Weights of a small transformer language model.
Size: 14 layers, width 448, MLP 2240 GELU, vocabulary 5684.
Architecture: LayerNorm before each block, biases, tied embeddings.
Training: a variant of Muon for these matrices, 445M tokens, 6877 steps.
MLP neurons of a small language model. Each row is named by its layer, matrix (up: input weights) and neuron, and shows model dimensions 224-319. Each number is 500 + 50 x the weight over its row's rms, rounded and kept within 0 to 999. Numbers have three digits each.
After each neuron's rows, "fires on" lists the tokens most often at its 100 highest values on Wikipedia text that the model never trained on.

L11.up288:518407485513529445586505576446513503531493506601570549464470612499490524466509521573582483415499458495560554588532543470425587520596540568545555483457558506452628529497513484479483391625538505549505485519427528405534549545469489601530551448471470509535556458508412447542477417570537470421
fires on: " and", ".", "2", " with", " tr", ","

L8.up1838:503509494477439482541486508496556479416570489556552553432536496542552414472477507551560444514509467571531434542523607484442504442500546558409502495571526549524441513556446426515525455453453465494483510528474475467507526470451498502514453483525534483550477540494503508554483418484389482477
fires on: " st", " the", " song", " it", " and", "."

L11.up2049:484511442482502519501421487512528455541576486571436582468420513475528483572441505478522424501453513556517572487580477536572600470593522557514490529469602427527476508532438550499489498506406557461482580484462494437551516511500420587565545491502508516473442493507453463526485546440456545333
fires on: " has", " had", " c", " tr", " with", " have"

L11.up277:482499512487475501492461489549487511529456458513591475465501479500495488507603599466500479513416531526480568460402533530465425492553448494483466475553615475493484547479503566488463498538441489407572558516608568555369515501512480477493386532463449485530451525502444489506514618463655505432
fires on: " P", " p", ".", "ac", "ant", " ch"

L11.up186:559439561480560496476450543471551485476442512485441514506493535586575534498533527431594493561453500481561435573417432442462470611539543457608503500544520515507430582551453495536505519426481506591447500586441478515495532441520563524514509496498471528504497488553535476470564556532400493585
fires on: " I", " we", " O", " o", "I", " who"

L11.up1868:601496546426404463547418434470575428498491481466468516587565448598431517487556512526521449465479538494480557487506492446527547584433484507531451534515524489493514461395431528520381456484479526489489510445547388468564498535511544462493500418380469534498541477524464499377517509447401512525
fires on: "T", "-t", "t", " t", "-T", "ob"

L8.up1969:633470476518506485482575390511596417479520462499521381435561512504523465555523462537557492509511496426452555537502544561438418523541535541544472512524489415542525526521464571501606500528457494515574511434494489556534547516484481476484562412569506499418585414567456535475545456521493543470
fires on: " and", " back", " ", " was", "er", " born"

L11.up2181:513557478474487443498472520413387499484492543539513581400583502409494522546550529475486517442503424438550474421446471546522452438471464501403412527492523522525540537503440612496539499497568542481484418516521399586502568548525506487503487406444437434487468470537531540465414516553539547467
fires on: ".", "0", "c", " −", "p"

L11.up2076:471549545466489486467497555518523502564486364514537560592517447543520494482446487513547489424481504405581475437545491533533574452456531502561562412476499435526580489511501501461525493449566493460490500490427491494472551408411523532493402496491567528493477429502478516603459462483530507524
fires on: " f", " moved", " comm", "m", " This"

L8.up1399:443485483500527517494603543576508397512556495430500399599484509533460541473487573555477442539487614554429401474486453511481434505453425573385377398512467588543481428502417522504472456519506538584519468480527548523490501524558501488461562489523546485423507507472480483491447467527503484475
fires on: " m", " M", "M"

L8.up2059:525493488464457517532482510456408504569558495565547481504503417575508498462427479458525452568490526520616440415501448500579570452425598455504510505499509573486527482541482573476519482460544526504451477497533510484516504513602532531486472537522494521503455526496503540502554472525490464430
fires on: " m", "ast", " st", " c"

L11.up1108:489450520448541488501524469589558501527522468460521450518498458473495552559498522443513477478579560483521446534480523586530477542478455492451502548513443600450522427472370544578476415528449490514477427466618507471446534490509493472473416551511521549536506542535501470458572527540604410555
fires on: " m", " M", " P", " B", " |"

L11.up917:489511568509599466521545441616571574518587484453469600546548443511586470513504466384508443518476476512474510545515567473449501528519516571448420492537484490580501503569469534480553449615569450476458547484501484571637587484540568484533531498445532556542549521492590512479521569519452487392
fires on: " |", " d", " dr", " over", " r", " Dr"

L11.up2177:583497534482492504441449504570529462461524538471397498603458492468552505510549502500502487453403488399469533491519445462499628489444455504439554508445638463402458509454440507455444470496538516531535540522411458548481478511518505526470524472472521556483508472514514599543580534497470554491
fires on: ",", " of", " in", " de", " near"

L8.up779:410424556484526560471485505486540547528440493467489596537497490453498507544493572497616498525461517589495504453481451526482385486532491531517614496471467510488465521405541481462504531499442402526519583541516504565502450510402568473421571602495442515453538530588451500445504502553463509523
fires on: "in", "ent", "re", "er", "a", "D"

L11.up169:443497424435526442481502617506562496549459549532589460460443543530503511513554512506547550440421487590477411541463467514493568468630510480490430518382467434480540494549593567466490530524561480474455433598441430551641528449467478498513521491463488468485449504501442623522498541539527505427
fires on: " Pr", " pr", "ic", "r", " Public"

L8.up1992:425500464441501450435500481487557576421524493580435516526442536474463429471451472408490439465492477538447359530422520515525510504517504497576694499528513490535511527518539443461575544492523616480572533542514454527465561514545537542472474525500515431501374489569494542483508541495508478583
fires on: " ", " a", "ed", " an", "ted", "ing"

L11.up1225:425558468521524509493446540489462538502465467521442474474520464585479553462434516422563503466475492460496500455541409434578458547476518548428426416470495628503559317476429478519557437442475446585507589426595455535463395449397556470520486447562502468588538465509402465542482447462419531537
fires on: " |", " "

L8.up1816:583520484485475572445474483557558474566456496503594546500442575450517466493547538456439452541476539558558415500560469571534449516568486448477459544575452458482473525550508500481515483408453483568442441524416427530479593482332414548445506501508438574539500553483417551464533453463464439521
fires on: " Pr", " pr", " So", " self", " most", " Prince"

L11.up841:476578574535585538486520601488541539549434541473472583463469534518451614507516501531588505514471466484523455487538564468551514384417512516533499460502599481498536456514454466531505452437477534594444490555542432530546503540447404424505487568531492562493494464528449489454505490529457426476
fires on: " |", "0", "100", "193", " sold"

L11.up1125:388458535496511408408540515493483445566582485381509561480511456554479517400539467483434524462483536487465441578517538488468510566508457540499442472598440490510460562514471486434495476490527458505500563450450537525439431452511485532433566561492497537516559479447508349431568530512552439480
fires on: " (", " ", "–", " p", ")"

L8.up1570:562460538533540472490523460459461483545556510501543514491554490422552463486516507519594498480513446628592466517426522507419403486503490480504513428471496577488432432614550499434517469530495487523536414554490552451451534591477461413455520532543515455538531460549442531451440521510459475529
fires on: " the", "l", " time", "196", " ", " =\n\n"

L11.up2134:470504450489565423496438456449446540446454464528459514424463462522535560530385568481621485510456513616424521484505526537491537488578544499534572496488426475570565483553512500520398611601441475487464560598533399550455500495434427455460495462528435522488507526480528524534555450549499527376
fires on: " g", " was", "g", " is", " be"

L8.up1033:531603377459414545467434456548504522441558476481519569456429568552611551532462481424563490517493510480435459470450520499512477505597530454575482470490529576438428403503493662568479571475450392598622539463486461535494506468572436487564503521480507548531527512508487508527497496460426426537
fires on: " |", " ", " (", "|"

L11.up684:535467510466469413512557461496508485549497563551446574555514440559474463527519495501506420498560408493495524446520580519457410437538590513412474394544454491535576480471447537475443467537522456565511426587530435517499505495351554486504501479585471537516581537533464490452476464439480472545
fires on: "v", " the", "l", " R", " to"

L11.up1564:570474467435420442497407590453456530464447403478453407453554445402525466557496494477449528524463572571480411506505464475443492509523456490442443527527421434477453518484524471470397469518474464570480558527507497499566489582621423531563479485456475488445583476502479546522534449501481441534
fires on: " M", "ag", "ug", "ak", "ur", "at"

L11.up1698:468460467577628556443450434430434471487497489500644591471483447471465505510506521564416491494509543484543499461534469538526542472518435435543499536497561479512512482487507525417469456564522447440471545580514532521550524513536554555541470515466380448536455534498449553485419524441500552529
fires on: " ", "hes", " (", ".\n"

L11.up698:509569561468482576505459452489443417487520533495473476592460430582581489533478483535477430539456483515631579497518474461442545433448593481449498467573589593492455565462494456572523514560447484549551518456562448500527485517490518506500501539527452512434380569433552530582509519446505537447
fires on: " st", " St", " en"

L11.up2129:479508504497522531525489465498541442444474450458480489584557443660503592483434586542443463486530462568469489514579502512462498557402529517426580530584378436538609531438408506494509531578503532434545515524489519532495486450491572542484527442498474461551579518494471499536562420409540459468
fires on: " B", " b", " t", "t", " n", " g"

L8.up927:473510499555516457566497501473521473543467429565516433511534433447548491466582589456455481576505424494514494469483473463461513529562485469496484492516514494537613471454394460548438521528520499458536491515539440493381372468391513506586629442549493541501484497443518562500547432485448512483
fires on: " t", "sc", " co"

L8.up101:588527519404457482526520521526495464477438455440500580500440378493616529552498406487547502463417456553496565514524479460492479427442493516390534574494552509510497493481483515456451402467497488449498560505501489497450488517543415469503488417522549459496426472531498509495454468547495566485
fires on: " st", " St", "St"

L8.up144:433449480559426469497497513422501451588472457485654496593436445499486569537611557543479471506556484492483433485521510463445565530503493510550528568534506493562530498510530521497561441487507493473371535518457473623354514523489420515408509565400465484507473500457455538440437514517483410491
fires on: " the", " ", " The"

L11.up1183:508628506461542513534528452573534455517542515557605486426508428531478494612523490442559582504473419554424529537486465572603496449619482417430481452486484478454521487458470598537435467565474463512516445525625517597486451474428499475456428483532427592557538502548514466420446518478434502543
fires on: " W", " R", " D", " |", " "

L11.up1679:587511503551473514494438504457468533556376518495516620528474457585554489440507560540479475452503457456473492533546560447469598492465438499452576505526436530602469510481509573466444436522516471459433549582594447456407616541492468475490453481528469447419543530539538531572571529486400546511
fires on: " and", " was", " l"

L11.up2175:555507557455526499420388448435488505468448538447466541546485486404516469526513533440416457470478465407585474438442539506560608480500579461426432566467533482544490583534542528460451576370499476443541457436562462653410461569496466471527478558553501555528470440567533533511423490473473492463
fires on: ".", ",", " "

L11.up488:534493457411489529511545430550548433533553496516328500557586427534450513604536538521527431513463482451467513480470485474502405487523488529587495465478488509490544550584393439557562462660511472451559501550501543513570593595475558449564509461512572541451488527496521554485511454528475539431
fires on: " back", "er", " head", " Boy"

L11.up682:461481557484568557534517514533507536525512492436462525466508415452437464488457453427546534501397507573574487402649532431458529552534431535528515550573610493490495598469476506462566561386511411514520499515496517498445467514445612545453519583532493450443470460511498395476554470446498424531
fires on: " D", " the", "d", "D", "a", " d"

L11.up695:476582506486584515501524482604419527547538471616580471499458460560528513524497540491460508481578460521518494523504419475492558477507391456454427467526501503503506478405482545545453459580565505486515453420532585495496420444431568521520575523517466481478451555571484502547495557519462471470
fires on: " L", " K", " l", " t", " s"

L11.up992:443574445561579477535567578466572570582420566485533546487448539609558465461457467496450572524548486502554426528589484506401525666533439482580539599530451479513466515433466578547543506540421529406508613555531489563440507435500451466461571495457465520467552531484585486457458459442528556510
fires on: " l", " J", "s", " Y", " L", "ography"

L11.up1420:476445532461510462523489504553510480550504566537472582495421536550481513531495459439421535546500454517548551531519472460502532598496520516435536532525500490541471531468485449637578508507453470510596504544528516493497476480485510502534548398474499510482502499548516483471529454499474440494
fires on: " ", " r", " l", " t", "s"

L8.up73:492429441536485477388552450430484485467512498459566537461567641484581439528535521449492476394547581562469589419491506526510475519537462536352494500589381423568503526484533460566405495519502485532510462487472530514441440515552552598607481517482458550476512541643419531479575481487484476539
fires on: "a", "g", " M", "ag", "b"

L8.up1976:500522441574562516478532512376570581432498566617434520474534501466587467498446509434566485600493543421498455456591527564552599439511503552492497543524456444488457602561597453481558483456489439459488515486538512561488459530574524512558429463505462439574465453466485547496443473600492458479
fires on: ".", "–", "7", "/", " by"

L11.up2064:596499560481562437514461430410523448557548556534455467425519504612577436503548487555565491490562489496466426497479391464463470551420542524501495388543526513467504549461521473553454541539472572474490532507421319494448495449536438527484504478471491560480502485487552540534508500559488497518
fires on: " I", "I", "-t", "f", "-f", "T"

L11.up955:581504469512497494369518517465457488424512481454416546532492510368481490511497414506519519497572572568480483498579511514575455456523468513484483437439503480496497525517493513480490437434474465456512550467540503533483440542487505484451431503552495447496534438480463476537459470495554571392
fires on: " ", ".", "3", "4", "8"

L8.up783:528509462470555498523553491554569434536454471516481454529519530539431435475567539453457522499430482516525552531574517498522528528533526526361445511531508420529541521514535500421463459576575419518511490491461506545527474418444539488487466460444457570499508441602485477522539507509454505452
fires on: "r", " r", " Pr", " Br", " dr", " pr"

L11.up630:494493488442520431514411558518544480545545472479609582508475493550501499511552521482583470494445505534382428462484406412486554472421475483515511502541500487510512437475531510437488475416477497554427567523511459482491497533477578487476539495462515505499462472511617482448479547462474479503
fires on: " A"